From a checkpoint of a small transformer trained on Wikipedia.
Size: 14 layers, 6 heads of 32, vocabulary 1024, 7.52M parameters.
Training: a variant of Muon for these matrices, 4877 steps.
MLP neurons of a small language model. Each row is named by its layer, matrix (down: output weights) and neuron, and shows model dimensions 0-191. Each number is 500 + 50 x the weight over its row's rms, rounded and kept within 0 to 999. Numbers have three digits each.
After each neuron's rows, "fires before" lists the tokens most often just after its 100 highest values on Wikipedia text that the model never trained on.

L10.down202:538620443439465398493472565506456522431584478430574561556462505579447522529469483498483501482397433555494582412500448442444572478425498534482493526524538481581479530498493514527532570470483532559520550500424515499522443561491515517534519529571522534561573515463446540414464497508494513521528518540496527422539564501488598524520541515430412560488490463465359553493552490571512461490484495517471430504401475490495512504456482526404573459486494480500506394520470416529506495518442487473496584571434529548452507423422458449538561507632600513555545407397507465494407557535544420579
fires before: "ed", "ball", "s", "t", "ing"

L6.down711:480541532545513492532491534578425530562570487463534580426468508504488464545464422516589441440346445472530415541466430502459510444519536483565605556571508475554520524419396471478529542448565496483499540559483446471521518568517453586510458487425488446462511462464527476417553586453489508468531528418509572459536488510468505452512436522480557542501479504529465413466484524576456525443584490525536534536467500479483505469480417395614521565555432469535483693453514489505449504455533490431582563431542532587495453612530454481504471555467494552484559476449476460513396465514454511536
fires before: " |", " G", "|\n", " P", " A", "um"

L3.down317:505480577514535451550416549477492542401516584484484574505457582456641449560448526429443470605457548546550471495561511495461532502520448547445574557443405487478474590497444534504466481527472537570541487461516476493548482497496534495529507566428604472475517467492484533527480555553569591557580493436514483565523503412438600570506522541497586416491544491450505512513448475516417519457434533448594441477474489404443521456376573440461509536483547496480461444488473424530563551482403482490542475463535495534511436430431532478616573496497524450394520533543492444484470475423518431516
fires before: " "

L3.down941:537520551511551448614513446488416504440479541464561512543487435520334498593531472443473499496466475509473508529502556503517541555526424511618492475558480502516481488506454542534482449453509567433471529514513479392495577497491545449402477517465512496489488514543571486490516507528547494500545507484396496468495437578539530610535465549573543431564435460490572457537615507466397539441526563366423533514498498525501386506478589468576445532477473550473516471476506488492480415492369526508531482383554527549489465456605378507493514443401495576537526556560522477513536503500506472443
fires before: "-", "|"

L3.down164:453393430543463385518528471477460502497494431463493502458517590452394493489475570590439509472528539628411516526455482497535456489504489532568607540556509550518407486568489518543458451501490495479568439438428538507500598497569541456495548487504565515481479537580465439489511538475518487500480569526470440453408445513628510422462416515522535530554523590467406506488481512548484395525534585560629441598516510455476430575467447587518516520537443475517533463524493532499509565497589512469578499485447454489465507559518471502390482507413591571395502454541493476500459490479504505486
fires before: " of", ",", " in", " (", ".", " and"

L3.down519:512518494579517464499496420422534548463485517433544458561479489421421507476568499498409465466487543453446528544449435372502479500593453578580562479634448480503460431501445525536466443449467455494572543484556429494617487480490569512537479518643546411492390605547537497562606497502515486487459492530571496425520411422427515528522478519458553443515523550565456542426496510513495502485456516528512482527521564490575513462527484499430518605448483458474528547517472526552534512547437535462474577475614458583497443532438471500469389519464499554573466476489430524538585542521516474448
fires before: "-", "|", " ", " G"

L9.down382:531488625522427439522571522624504548508512451489472595563501529534563592551425501628501482519582515506442506486520548521469474480470406504479615490532546487446469523450448528479449482430523548484504527427434557499447458556497449473542506538568480388602495470452534483501595476531481437542527470472438507485486438431504433502528458500496451557402513544577425437472603571492502510517531518600586480478570451556516490403540373519475408461483568566510452472544464583459449528450453494446520470505429490532541517446402483487433488508575529511585464518421510519529519477481484503430
fires before: "ce", "v", "p", "f", "du", "l"

L7.down741:432472468497439443529409527456507495504565466454434575485470544493508637439554540532493395541521555479511487484495518542480435514539531537480466475537425485554542490569551469526514364462425432541507431520410562435500415481491440518464534496513597520494534452585436505516551489423596505567515604497486463474469521480507509513585484503410558558524610521488547458510469476404573490483509594471510573536553425577554491501554468439494466483439525447473523379484452490568471505470465569484439479592486515524466452522572523485396408484538475594510558566533552484456475579525560479411
fires before: "c", "um", "in", "i", "ic", "ies"

L3.down700:520569444506455588565474571513522477479514479388472536566540558469476547491529544606507414563451516451415493485418494465429554505531595507462437536465542569494449439491465491523486565494512471401434498526438518500525504578461596490465545434554614488585472447528487527474437486414444482477552501493416474474409475536487600495403448574473463545471509494531462534451624521506467647494485465403482507527603508436470477501419460487518570496479550429517513539490480529483451465489513469466571539477486454607495480472590412479541538463468569499540566550509484564429447544527604506514
fires before: "ion", "ed", "ric", "or", "ing"

L7.down889:526455479554545499479434560457456530565549613480531494490445493401433477539556533473593571503429521479553454522526515454489550500446518491512464569522509407527452441487456524498430496552477557428445426534593485444479525480551505413419528523467548479488516553427416464509518583446477571487588505562476454394487587496465543559400558558491487533457540517526382513421491480473475522535482530485486508553562523559470475567499543500527534566500452498479610484561520497545446580420510505519514521506513494566422591363511566445421509548380525486551427511475517408378537525469505542564
fires before: " ", "20", "19"

L7.down394:485474511515568498484497461478509565474516451483581399544481444458491521467512531530470500510430582534464498470440491575552462553525473455495510509421542453566457486539455506506569532500500488430496541504471384573508431450411545510504481450528568464456609505537463408591486551619552456564521474394530602485470508420628484455481600403513552488604512422434437543573527516523611508510471430491466434495564406522529472506445563423571462427501457492542548499468552552500489478525578517474427521504430474445505421489477471515493545495499502590538458414468556524580465489499532599567
fires before: "it", "ed", "ice", "ic", "e", "ar"

L10.down766:431461519507518585500488428510557504494495565495553451509455472561561459489535530489525436388544549514520560444520399532506630599470541380510478455558531404563491541464440540584533521478459533475476559536483503509484459526503504571490582464505555473510518475499432505569494525545391531523477487509437626553454385514475467522415608478543446445473483462468436585451545548495536504533504472510535566532397410430488535516451490502568571439516562510552534562459456468505483503501421499543546472580487449448479460492413468461517554576416504389565486559490527553463474379537556475529
fires before: "ing", "ed", "es", "ch", "e", "ate"

L10.down631:473536545569472374580385482565498554433555500492488619541488547457548541520457542521525498478505468599596520481528505453502487464416594416570589534435501479569569566571511522507459453490447512465509471497470575533464416481498456459550530580426545473530434565459476583523531567481567487524507564469546486452532496430480501495534473540592533449549541514515500526551483456424344519525480469487425467499458474514406577474489457477490530466441424459485516487529550582533498549409560508415579512503500440525433425516495562386425532476460467482558478467471407431539531542573479480473
fires before: " ", "um"

L6.down787:540519497482511528525396499571495514514520543437480539497447621435396459507424505608490544529570548587465413550463391463550510603470485612538504535491562427558532548482502588487475574462504529512513516502544504570451533446490539505501569513583487527356458395445567501483474581476503516483499495514402494571535508479531492463458452488512460457366491494535523422505480550492518540508453546527538439571537503492438438495427498455535496488568534381558527495524586479447457505474463438511488533519538419573592406443526513440510520409551562456485474517483498485519494507440630523551
fires before: ",", ".", ".\n\n", " and", "s", " for"

L7.down856:499589518500491520571498439554489456496453523510442406490459432517523493600484495576546488539533452620492462587574428501514483465415596458575511461540461596439570449481504508602562555585502439419472483560431483508561527426511526436460491568461469464468495486548551447522552538482475514492575574555482565508532460605486473403484422501505519513579468501487565360496402507466564444527530493474472510564524516494437419469557541474418416522412490576492485450488516536511535534371467490474482494448423483502482539467491466502501492471474497617524472561417487511630543529452462521485
fires before: "|", "-"

L4.down230:490508394506478437588542528451467536453487409458575529551446555447520431378525492545451523566504481423495478516420438486541477541557520600501546455595481510500469584457524499458448509531535476491415400528570487504473417443599529513498443468424458544552512574476500533511491462434457504529504489473541516470578472470615400448544519470516536437517528558473541565521543572507586564471516498484486483516491471473560422478444428536526581502532535520482476497467397569464431527555468613460512437466603538504540644553428502471457485534488442503539588489538528510465435445424432585483
fires before: "=", "S", "C", ":", "P", "A"

L10.down885:602510543563554507450491537401672398407437503438488525504560527533446541444501466499488399508628452536535492564451554498466450478494526507538483487470499474443550416400530474461511488452468403477432567538609583475465408420482491506568530440500493420532467480554506464473440516412473483516476522510554530430521554568481477498509508462583453512436593470509488463465448534487564494593392504552578450497556601516537505531556438497512546537607474526435577500515441443496412559529528471492540562561529517475552476563467504449449444549490493454529539522444485436540472528487536481506
fires before: " |", " as", " G", "ts", "A", "use"

L3.down74:495406448481521497577603489495484454407451394425544536567477501473450548501544407502540492557496515507417444460457542449554497463590524499586494456540416562511463483502501526502516575477467480443452505479484600524462451465530394519547456587420465512534538450421540521515540510513609404478469576497501481525564525441439504534484492457492540498438439560456437589489524480510468540562507441498544547549602502463538485489545539500493487550492482576488448587454462528454496531505496423403401416496477584498498587538545495669555536422527487499511502458501577573507425478469449605466
fires before: "=", "W", "N", "C", "E"

L11.down503:455446546502530537517504556510540474453555425476503419403591487504467529443540482528466469512413503526611549520487531498453602551595552554536444584486506495518463492515505512499563465576526509502620571508501429469488522451523619442489643399461457467408409473499499519524511456581400546463394491506414460518490494494509520544417534426410437503474499563562492492432385472508527514619564538442487519475439496512448440503524526510485492415593545479532498462511486533473514497396511507452574513481489525503551497507455498508465423551485542469471565598435584546533483414502568484510
fires before: "ed", "ing", "s", "c"

L3.down891:426414525470457525546491479471513481426479576523453564493475592451566469524401523518527522582456410572500448451525516472472512498486512544542494566446419469494493583491532506415514490492427568631525440431550523593537521561467555570533635448473466519491551529474557500488493558564533497471634511467502508428486546443400640502526522488491507556464584453437550493474533508524509550485488491521554527447475459407487535508481476405395464504541482449444496466467509457485548553495429465466524458560496488505537448399401435492573587592563502483522417488543485508439575579474453462471
fires before: " "

L3.down461:546478431523532451512509528606516557387526511514533478490452532469481505580542591486582442489476510558429495488531511465493420487471477437630485542470563547497470473506414510443530507515442480539555460501544389508480420468555571606462429441458551445474528506431505517512532519525527501549356478548586521558481466564613434518397463547509494572482501630501549507477555518552522546484507601514506470453463419469439510508453481444434560514568510458522442494583535488547384486503625524508438434439479503513468441505529600477430442526458497426478523506493504532547534494389461521476
fires before: "===", "==", "|", "="

L11.down860:450459512492659560538489497556502537500478419510463590503518514437530462528573527501516466524475533508485523569454513430417539461484525462498440437413538493483542475524558478576439518554454510553445544459521411507426503500425536525519527542516464512455470452544473476564591515458487493481506569505429557468561429580538603523511446496561529496488492492449522545404561482524486468444409417482399487522442568631551517488642493486542478540570501543494561604442514573411491383507458436506553507483481498560464512474419402515548371501503516524520497429411499507501485421524484497589
fires before: "t", "ch", "m", "ound", "ts", "g"

L11.down839:579491482436503527524564536491491484540558482441488527556509504539570429594531530418507587417497533386540454445649468455484559471522505438513565482515481366462561529498462528472473528544438532521503499509531438499501529520534523531507526455544455556516477536509477561459502574525545483508537522474441524457511534419434525534642487475500516409606517490638460416466474464459492448433514457451432431506547574500458503551592528478505477454574434578486495590520514507534462410581436457425550504517581477409439533478447510405520478550495552450556471559567464484413494442506444415514
fires before: "ch", "ut", "ive", ",", "ts", "y"

L9.down656:453555563464472450593458478476459437488629567512413484505439587589495477514546530508542441465493568546605468485464522491508444511529405467547464503523536468475458430453472478440397509491431499469555535456432523587497418602526473563498418456526413481467572473582535486463524409410491501408492417424475450559454439546514499574488525456509450557467541493512451535535562599487488483513483519532483538471548527605462421538480420411568503481496461532482592551435609531531494542461493498449491487555490513576567471496450529521598562557527501570528526438515428431549546517521569485456
fires before: "-", "v", "ce", "qu", "op", "al"

L11.down179:452544425518481470664420523442492483480419577525546506469435411479496408546539506464509529555445450560470552455560508487451397513458505504503486533514530469507485536536405483450411550468525522470592413515536609473449530472567447529457567438405494555583510552541577461411510498501483478474551529527421535415457475617557513485430515540442547564539483565526517485474533484445539605505459416495455558514495473540506499598461471509583526541449589499539393511606401538496561434503540546452465523496526503545542477599501544497478479538523530453555465495437437504523471475414453480522
fires before: "ed", "s", "ated", "ing"

L11.down247:487490511556544584493534485576481456483525612529484562507580430453548546631553519487411503482406420622382480573522512515547432509534513500413447598563560453448516493498432488513551504520393441422507576547487531529482459391456502484540538531534469551507466425587616473494517480471374568396520489481484402532427521599513473441462531515534392518502481562490428483504531458491414479517484506539477479494507471502496461456426394548455441496469529510524553481500483519484553456512541430569503558552539544436544492524569469464479451484432568457509549466558534506517550474525536536536
fires before: "er", "ist", "e", "es", "ed", "ing"

L9.down540:499592568436543497505396459469510440524540531442510506569500452536556465468520467524418540640529531507448509460478489467466372534502437548487576490470490500476423533435501480450543497492451506476616588477553431483553462503538525560478494457419548559596494472509497393464415573467434477481555501466472511527490476493524529504448534493549481451577485576600481515419471514521559606497541596508490471482611469414471457548526542485531551477576529544475543443472479499487489524433520418575516481527604441460500428545468378477560506429443412490491502573648518458466513453468476518541
fires before: "==", "|", "===", "|---|---|---|---", "A", "The"

L4.down48:523419564485572456464455477497503437524533497427477593513506569532546496478601592539601422532526662538511537468481482435452516512548446439368543497467551392500486524489489430504488506425507476520478515507513415554483480524475590513425438469539525596496570539499478522460491594460532490410454435450513492494433420516575409547508471627501521522496420444489500574481488540525491430530554517450482416507497515510580602509472530451496493509551612530406466440511494522499534595445537473526529411438529556513444435553544592456538463532514506509515506566438449449535544487467500496436
fires before: "==", "In", "The", "===", "D", "A"